{
  "n_layer": 8,
  "d_model": 768,
  "n_head": 12,
  "n_kv_head": 12,
  "head_dim": 64,
  "d_mlp": 2048,
  "vocab_size": 16384,
  "activation": "swiglu",
  "norm": "rmsnorm",
  "norm_place": "pre",
  "norm_eps": 1e-05,
  "positions": "rope",
  "rope_base": 10000.0,
  "rope_fraction": 1.0,
  "qk_norm": false,
  "attn_scale": 0.125,
  "bias": "none",
  "tie_embeddings": true,
  "parallel_block": true,
  "init": "normal",
  "init_std_qkv": 0.0159,
  "init_std_o": 0.00398,
  "init_std_up": 0.0159,
  "init_std_down": 0.00244,
  "optimizer": "adamw",
  "lr": 0.000476,
  "lr_mult_qkv": 0.5,
  "lr_mult_o": 0.611,
  "beta1": 0.9,
  "beta2": 0.95,
  "lr_head": 0.00372,
  "grad_clip": 0.5,
  "warmup_steps": 578,
  "schedule": "wsd",
  "decay_fraction": 0.469,
  "decay_shape": "linear",
  "final_lr_fraction": 0.0,
  "batch_tokens": 65536,
  "seq_len": 1024,
  "doc_mask": false,
  "train_tokens": 553600000,
  "steps": 8448,
  "dataset": "wikipedia_en"
}
MLP neurons of a small language model. Each row is named by its layer, matrix (gate and up: input weights; down: output weights) and neuron, and shows model dimensions 368-463. Each number is 128 + 24 x the weight over its row's rms, rounded and kept within 0 to 255. A neuron's up and down rows have the sign that makes its largest values positive.
After each neuron's rows, "fires in" lists the words (lower case) most often at its 100 highest values on Wikipedia text that the model never trained on.

L3.gate1215 [ 66 165 133 102 147 130 110 109 129 148 165 144 134 145 148  81 120 107 152 152 112 149  98  93 156 116 128 126 137 100 136 119 166  81  57 140 159 116 101 127 143 170 159  76 134 131  91 114 133 119 115  86 184 123 114 163  89 110 135  95 103 106 117 144 104 124 126 135  70 118 147 136 116  97 167 168 128 135 123  87 132 105 147 109 147  85 100 130 117 141 122 127 108 136 126  78]
L3.up1215 [102  60 128  82 152 108 131 144 155 133 117 123 129 122 114 128 120 123 139 141 123 153 128 114 151 128 149 105 111 142 103  98 117 152 129 133 133 131  73 140 183 106 105 152  81  56 151 143 115 145  92 137 105  90 101 127 143 160 122 125 145 150 149 150 111 128 117  92 121  97 159 122 106 141  98 134 107 147 153  94 110  99 129 143 123 145 107 132 126 153 169 176 141 121 150 120]
L3.down1215 [149 134 136 126  98 121 100 142 106 122 128  91 173 171  99 121 124 126 124 171 136 132 128 136 167 161  85 153 155 113 108  98 130  93  86 133 102 156  97 150 109 103  85 166 148 103 165 131 130 143 103 115 165 122 138 166 123 126 126 143 129 134 109  78 109 134  99  88  86 124 153  88 119 131 130 124 144 123 167  79 172 163 154 101 160 100 132 119 140 139 161 135 118 126 128 137]
fires in: "can", "will", "apps", "see", "https", "website"

L3.gate624 [121 100 124 160 143 154 157 111 108 143 139 151 143 109 204 155 156 148 157 142  85 110 150 124 143 150 160 158 125 120 134 117 128 123 111 139 109 139 153 100 126 120 137  84 123 140 170 131 177 142 143 131 129 156 117  66 138 128 127  87 145 166 109 112 133 135 107  86 103 135 125  65 168 123 162 152 159 143  97  90 120 143 158 107 143 151 123 117 132 104 137 131 106 125 147  98]
L3.up624 [ 98 132 141 126 103 137 149 127 127 135 133  93 138 119 140 111 150 100 135 129 135 143 127 124 160 117 151 108 157 132 136 108 182 143 129 157 128 179 105  94 124 120 132 115 137  93 135 137 139 179 103 134 139 142 138 136 100 101 129 118 158 134 125 160 157 130 104  98 138 120 141 121 164 134 105 116 170 147 107 129 125 132  79 144 107 141  99 169 142 105 122 128 158 113 140 140]
L3.down624 [131 135  97 129 109 165 180 148 144  99 132 114 113 139 107 148 111 143 160 102  97 168 116 146  83 134 124 148 128 147 147  89 180  98 130 132 137 157 115 180 101 116 133 148  98 114 132 156  85  73 138  86  87 109 100 159 127 120 148 130 122 149 139 159 149 128 138 116 112 163  94 153 100 134 122 150 105 137 151 113 135 141 158 138 137 163 127 137 153 164 133  73 154 113 110 113]
fires in: "such", "career", "life", "international", "personal"

L3.gate323 [131 111 101 123  87 145 141 137 116 195  78 131  99 127 179 155 120 102 155 156 110 108  98 149 115 104 104 130 120 137 111 140 103 145 138 121 122 156 144 133 132 125  85 118 120 135 161 130 128 131 129 125 143 177  88 173 109 127 127 128 142 131 136 151 127  89 145 155 124 128 147 117 121 171 138 139 123 125 119 121 125 147 164  98 103 136 184 112 123 117 110 140 147 153 118 168]
L3.up323 [105 131 120 114 140 147 134 137 187 172 162 120  80 129 166 183 123 129 150 116 132 127 149 109 140 154 133 198 107 139 148 134 106 139 129 136 127 114  94 115 150 141 115 176 178 103 113 181 124 187 148 149 134 123 128  79 122 145 130 110 146 139 105 126 152 145 119 127 124 115 134 179  98 159 114 116 136  99 135 166 117 125 144 120 121 165 189 129 102 139 141  86 136 126 153 131]
L3.down323 [169 113 130 147 150 101 118 125 107 131 136 118 110 110 141 108 130 126 111 158 118 125 118 118 148 125 126 146 141 164 147 155 138 136 119 153 117 157 128 154 100 145 136  82 129 113 138 164 161 142 179 130 129  71 121 149 104 147 165  84 114 110 110 142 110 119 115 144 136 112 116 156 160 124 169  82 132  62 130 144 152 152 115 111 125 125  98 154  77 118 132 152 131 152  94 144]
fires in: "two", "one", "four", "five", "three", "eight"

L3.gate30 [129 119 123 177 113  98 157 151 153 131 146 143 172 124 184 151 114 112 106 145  96 124 116 117 109 153  99 132 115  99 116  89 113 101 118 150 131  84 150 130 101 141 113 136 118  89 141 145 190 131 126  97 143 160 140  64 136 155 106 145  95 142 134  87 165 148 136 104 132 163  92 104  77 147 147 132 107 126 110 120 166 103 156 136 159 126  99 126 125 122  95 175 122 123 118 124]
L3.up30 [163 143 161 157 137 121 116 171 129 166 117 136 169  99 150  85 129 112 144 140 133 125 133 127 147 144  97 107 170 138 148  85 107 156 165 167 129 138 130 125  81 168 117 145 196 140 110 150 127 145 142 148 141 132  84 121 161 163 111 151 153 101 107 137 108 146 127 116  76 119 105 145 167  79 120 140 116 137 130 119 119  86 122 129 136 101 115 160 179 182 155 146 122 148 113 137]
L3.down30 [114 131 130 107 142 119  46 139  93  93 162 140 129 111 137 125 136 118 153  87 128 126 144 147 118 119 110 115 106 132 115 145 131  91 157 112 103 136 163 154 121 134 167 119 150 102 124 123 110 137 159 119 119 124 101 183 143 145 125  76 133 127  78 131 146  91  64 192 125 128 126 118 148 124 121 124 173  96 136 101 116 126 136 111 166 149 125 175 137 116 146 145 147 129 161 138]
fires in: "such", "particularly"

L3.gate1501 [120 152 149  90 122 183  84 127 116 126 182 154 131 119 120 123 114  91 141 150 113 119 130  96 128 127 117 142 123  69 122 131 116 117 131 102 153 154 176 111 124 149 155 124 146 191  99 124 142 130 123 172 167 119  71 134  82 163  93  83 133 118 186 127 139 112 109 129 121 100 141  99 132 165 130 146 118 123 133 125 146 125 105  99 141 116 119 158 137 133 110 127 132 146 136 107]
L3.up1501 [118 115 160 137 126 161 118 117 100 121 137 114 120 130  87 123 145 105 126 152 117 123 130 140 116 140 121 136 144 128  92 178 126 140 105 106 149 134 119 171 109 109  78 104 118 163 113 129 196 150 138 215 198 124 119 150 115 127 120 125 112 107 141 127 132 126 104 122 145 117 136 107 136 134 146 170 165 143 130 134  93 123 119 108 136 154 121 117 152 151 166 139 160 143  81 120]
L3.down1501 [111  79 121 121 130 159 129 160 123 106 134  97 114 143  88 102 127 112 138 122  93 109  87 146 129  93 119 148 150 153 110 146 142 137 105 101 166 129  80 141 154 110  67  99 118 100 115 110 150 124 118 144 111 128 146 128 130  95 119  88 123 143 127 120 135 143 110 117 146 137 155 128 133 123 109 113 159 119 104 131 140 152 138 104 125 121  95 126 118 145 162 103 180  88  98 133]
fires in: "and", "or", "as", "to", "than", "early"

L3.gate327 [111  86 168 139 168 152 152 133 166  82 173 126 149 161 132 138 114 117 139  98  95  97 112 108 134 123 135 154 110 147 118 141  95  87 112 109 118 118 131 136 124 153 126 147 142 141 119 183 112 151 100 129 144  91 110 106 125 166 114 110 148 113 140 170 106  86 153 139 132  92 136 145 126 127 127 135 116 112 118 152 143 144 127 102 162 100 149 133 115 172 116 115 118 179 115 152]
L3.up327 [110  93  99 101  91 145 112 139 149 122 104 100 128 106 139 111 145 111 159 131 129  80 125 151 151 130 112 117 123 145 160  74 142  98 128 133 164 155 109  99 121 103 165 163 160 131  79 106 119 138  85  75  96 125 134 140 195 112  99 145  93 157 107 144 141 108  89  84  92 111  92 146 165 141 118 108  75  67 118 174 126 111 123 116 121 144 117 144 119 140 130 147 124 145 114  53]
L3.down327 [152 114  99  91 126  97 132 113 136 162 118 132 139 109 121 112 108 126 123 124 131 122 147 143 114 108 137 182 128 131 118 179 121 149 115 120 129 120 130 115 148 129 150 116 137 144 106  91 119 162  99 143 135 113 102 153 147 122 161  71 129 117 161 188 164 119 130 134 136  73 130 138 149 116 180  97  94 129 119 150  98 110  85 111 123 139 128 131 116 125 167 145 124 149 155 121]
fires in: "two", "shri", "three", "five", "few"

L3.gate1183 [105 133 131 132 133 163 109 117 121 122 142 153  93 138 121 153  88 107 135 130 160 131 103 111 147 132 108 157 140 131 129 155 129 139 108  67 105 128 147 122 126 132 107 144 120 150 114 159 151 178 118 130 127 120 101 156 107 149 134 138 155  82 106 111 117 140 117 153 144 142 158 142 114 134 157 112 124  88 152 120 139 149 127  83 117  94 146 143 158 129 135 134 166 196 134 128]
L3.up1183 [135 108  87 131 154 132 147  82 177  77 174  91 139 178 122 109 129 165 146 112 118 108  89 151  96 145 127 147 141 102 136 133 119 129 127 136  84 116 151 159 104 160 152  93 121 139 190 142 144 169 118 106 112 125 125  94  99 138 149 132 183 165  92 116 109 143  98 153 130 116 120 151 130  99 143 134 110 100 147 126 121 129 123 115  94 118 103 126 121 131  84 127 135 155 142 162]
L3.down1183 [145  96 138 108 149  97  99  84 130 161 128 122 160 138 105  87 161 139 134 129  73 135  93 108 133 127  94 137 136 118  83 105  59 133 159 136  72 114 136 153 126 128 141 107 173 133 116 168  91 132 119 115  98 109 153 184 111 116 140 132 149  86 120 139 154  97  92 131 151 116 124 152 136 118 142 146 139 141 110 186 117 111 135 170 107 119 128 144 100 126 107 140 156 141 118 114]
fires in: "both", "one", "all", "each", "none"

L3.gate1441 [120 162 134  83 130 129 107 139 139 108 143 136 161 119 137 156 134 104 164  90 118 130 119 108 127  98 116 164 104 102 141 126 126 127 154 112 117 118 146 117 128 129 110 134 131 102 127 130 130 153 132 117 105 132 139  97 122 143 147 106 160 136 125 113 138 143  98 157 117 139 121 117 151 116 146 145 151  86 148 109 126 147 138 141 138 109 143 116 125 108 145 185 124 135 132  95]
L3.up1441 [118  99 144 119 125 154 157  94 117 104 113 109 117 189 160 159 147 123 135 117 100 128  79 118 149 103 126 143 103 115 169 134 140 143 127 106 106 110 145 161 163 127 134  95 135 117 132 117 139 133 117 102 122 123 159  83 143 130 178 154 129 159 127 109  90  97 119 128 189 139 148  90 120 107 120 160 146 147 129 142 134 136 153 132 140  75 123 161  84 125 112 127 119 144 140 110]
L3.down1441 [136  81  82 161 146  86 126 100 134 143 111  97 137 124 165 112 140 135 145 129  99 175 138 126 137  75 122 156 145 178 120 146 118 139 138 155 103 114 147 113 125 116 130 126  81 146  94 160 121 120  96 126  98 110 111 147 118  99 105 110 147 127 136 131 144 106 104 123 142 173 167 144  92 135 143 100 141 114 116 110 131 156 153 146  96 110 102 119  77 138  83 144 108 143  97 120]
fires in: "both", "single", "one", "half", "incumbent", "two"

L3.gate1922 [131 143 106 185 141 147 148 137 111 139 142 163 127 137 102 178 139 121 123  93 135 133 156 140 142 118 157 162 109  95 156 135 105 106 125 128 145 139 106  88 168 149 147 158  93  60 117 131 160 127 114 151 169 119 145 196 167 112 139 118 159 135 148 155 146 164 139 137 141 128 114 132 124 135 145 161 119 127 157 130 179 102 144 106 143  68 174 157 175  88 179  98  93 149 123 140]
L3.up1922 [121 132 163 121 140 164 104 179 120 151 204 123  93 113 137 151 117 131  81 152  94 128 109 105 118 138 142 157 110 149 119 143 158 116 123 132 133 101 173 141 153 172 101 136 155 153 146 133 142 121 137 149 130  96 127 117 118 156 143 108 114 123 148 108 114 148  96  76 111 122 143  89 132 118  81 129 131 129 157  87 114  86 137 142 137 107 119 118 176 137 115 163 137 143 123 155]
L3.down1922 [139 134 108 157 163 144 116 170 104 141 109 147 126 119 164 115 112 125 142 120 106 122 133 141 126 119 132 131 116 134 144 126 128 134 115 130 113 165 136 161 165 129 132 113 121 122 126 116  92 134 111 134 143 131 133 122 153 123  68 114 120 122 150 100  63 135 138 128 148 119 151  96 108 140 164 128 146 150 109 109 180 156 117 128  98 123 133 127 144 143 156  76 143 160 128 120]
fires in: "of", "and", "within", "than", "or"

L3.gate691 [136 121 135 173 120 114 169 135  85  99 188 118 132 154 167 108 144 127 136  72 117  89 148 113 109 116 156 133 159 141 119 104 116 110 121  95 173 108 123 113 107 169 131 149 136 131 142 104 115 114  98 127 127 159 105 104 141 143 107 146  77 144 144 117 143 134 150 132 113 161 114  91 162 117 135 106 114 156 113 142 128 103 119 109 125 122 126 112 120 115 110 139 118 149 108 128]
L3.up691 [157 166 168 141 168 145 122 121 146 155 114 157 160 137 129 155 139 124 140 128 126 104 112 132 105 113 153 110 164 115 141 130 143 179 120  96  98  90 156 115 108 153 125  90 148 172 149 155 149 146 147 139  93 124 160 109  99 126 117 130 114 142 112 119 155 109 143 101 154 151 100 121  87 115 134 128 156 110 115 118 162 118 127 177 119 127 152 124  93 126 101 146 113 154 138 122]
L3.down691 [156 119 143 109 134  91 109 141 105 148 133 157  93 160 123 101 104 167 139 114 100 174 175 111 140 168 170 156 128 103 124 157 110 116  93 113 153 114 120 158 152 162 135  76 138  94 113 115 118 128 114  93 131 123 117 135 140 140 126 140 113 146 122 137 140 109  99 127 120  88 148  92 145 138 135 119 127 111 104 103 146 138 111 126 120  84 116 143 125 133  72 113 136 138 141 160]
fires in: "since", "to", "of", "before", "until", "december"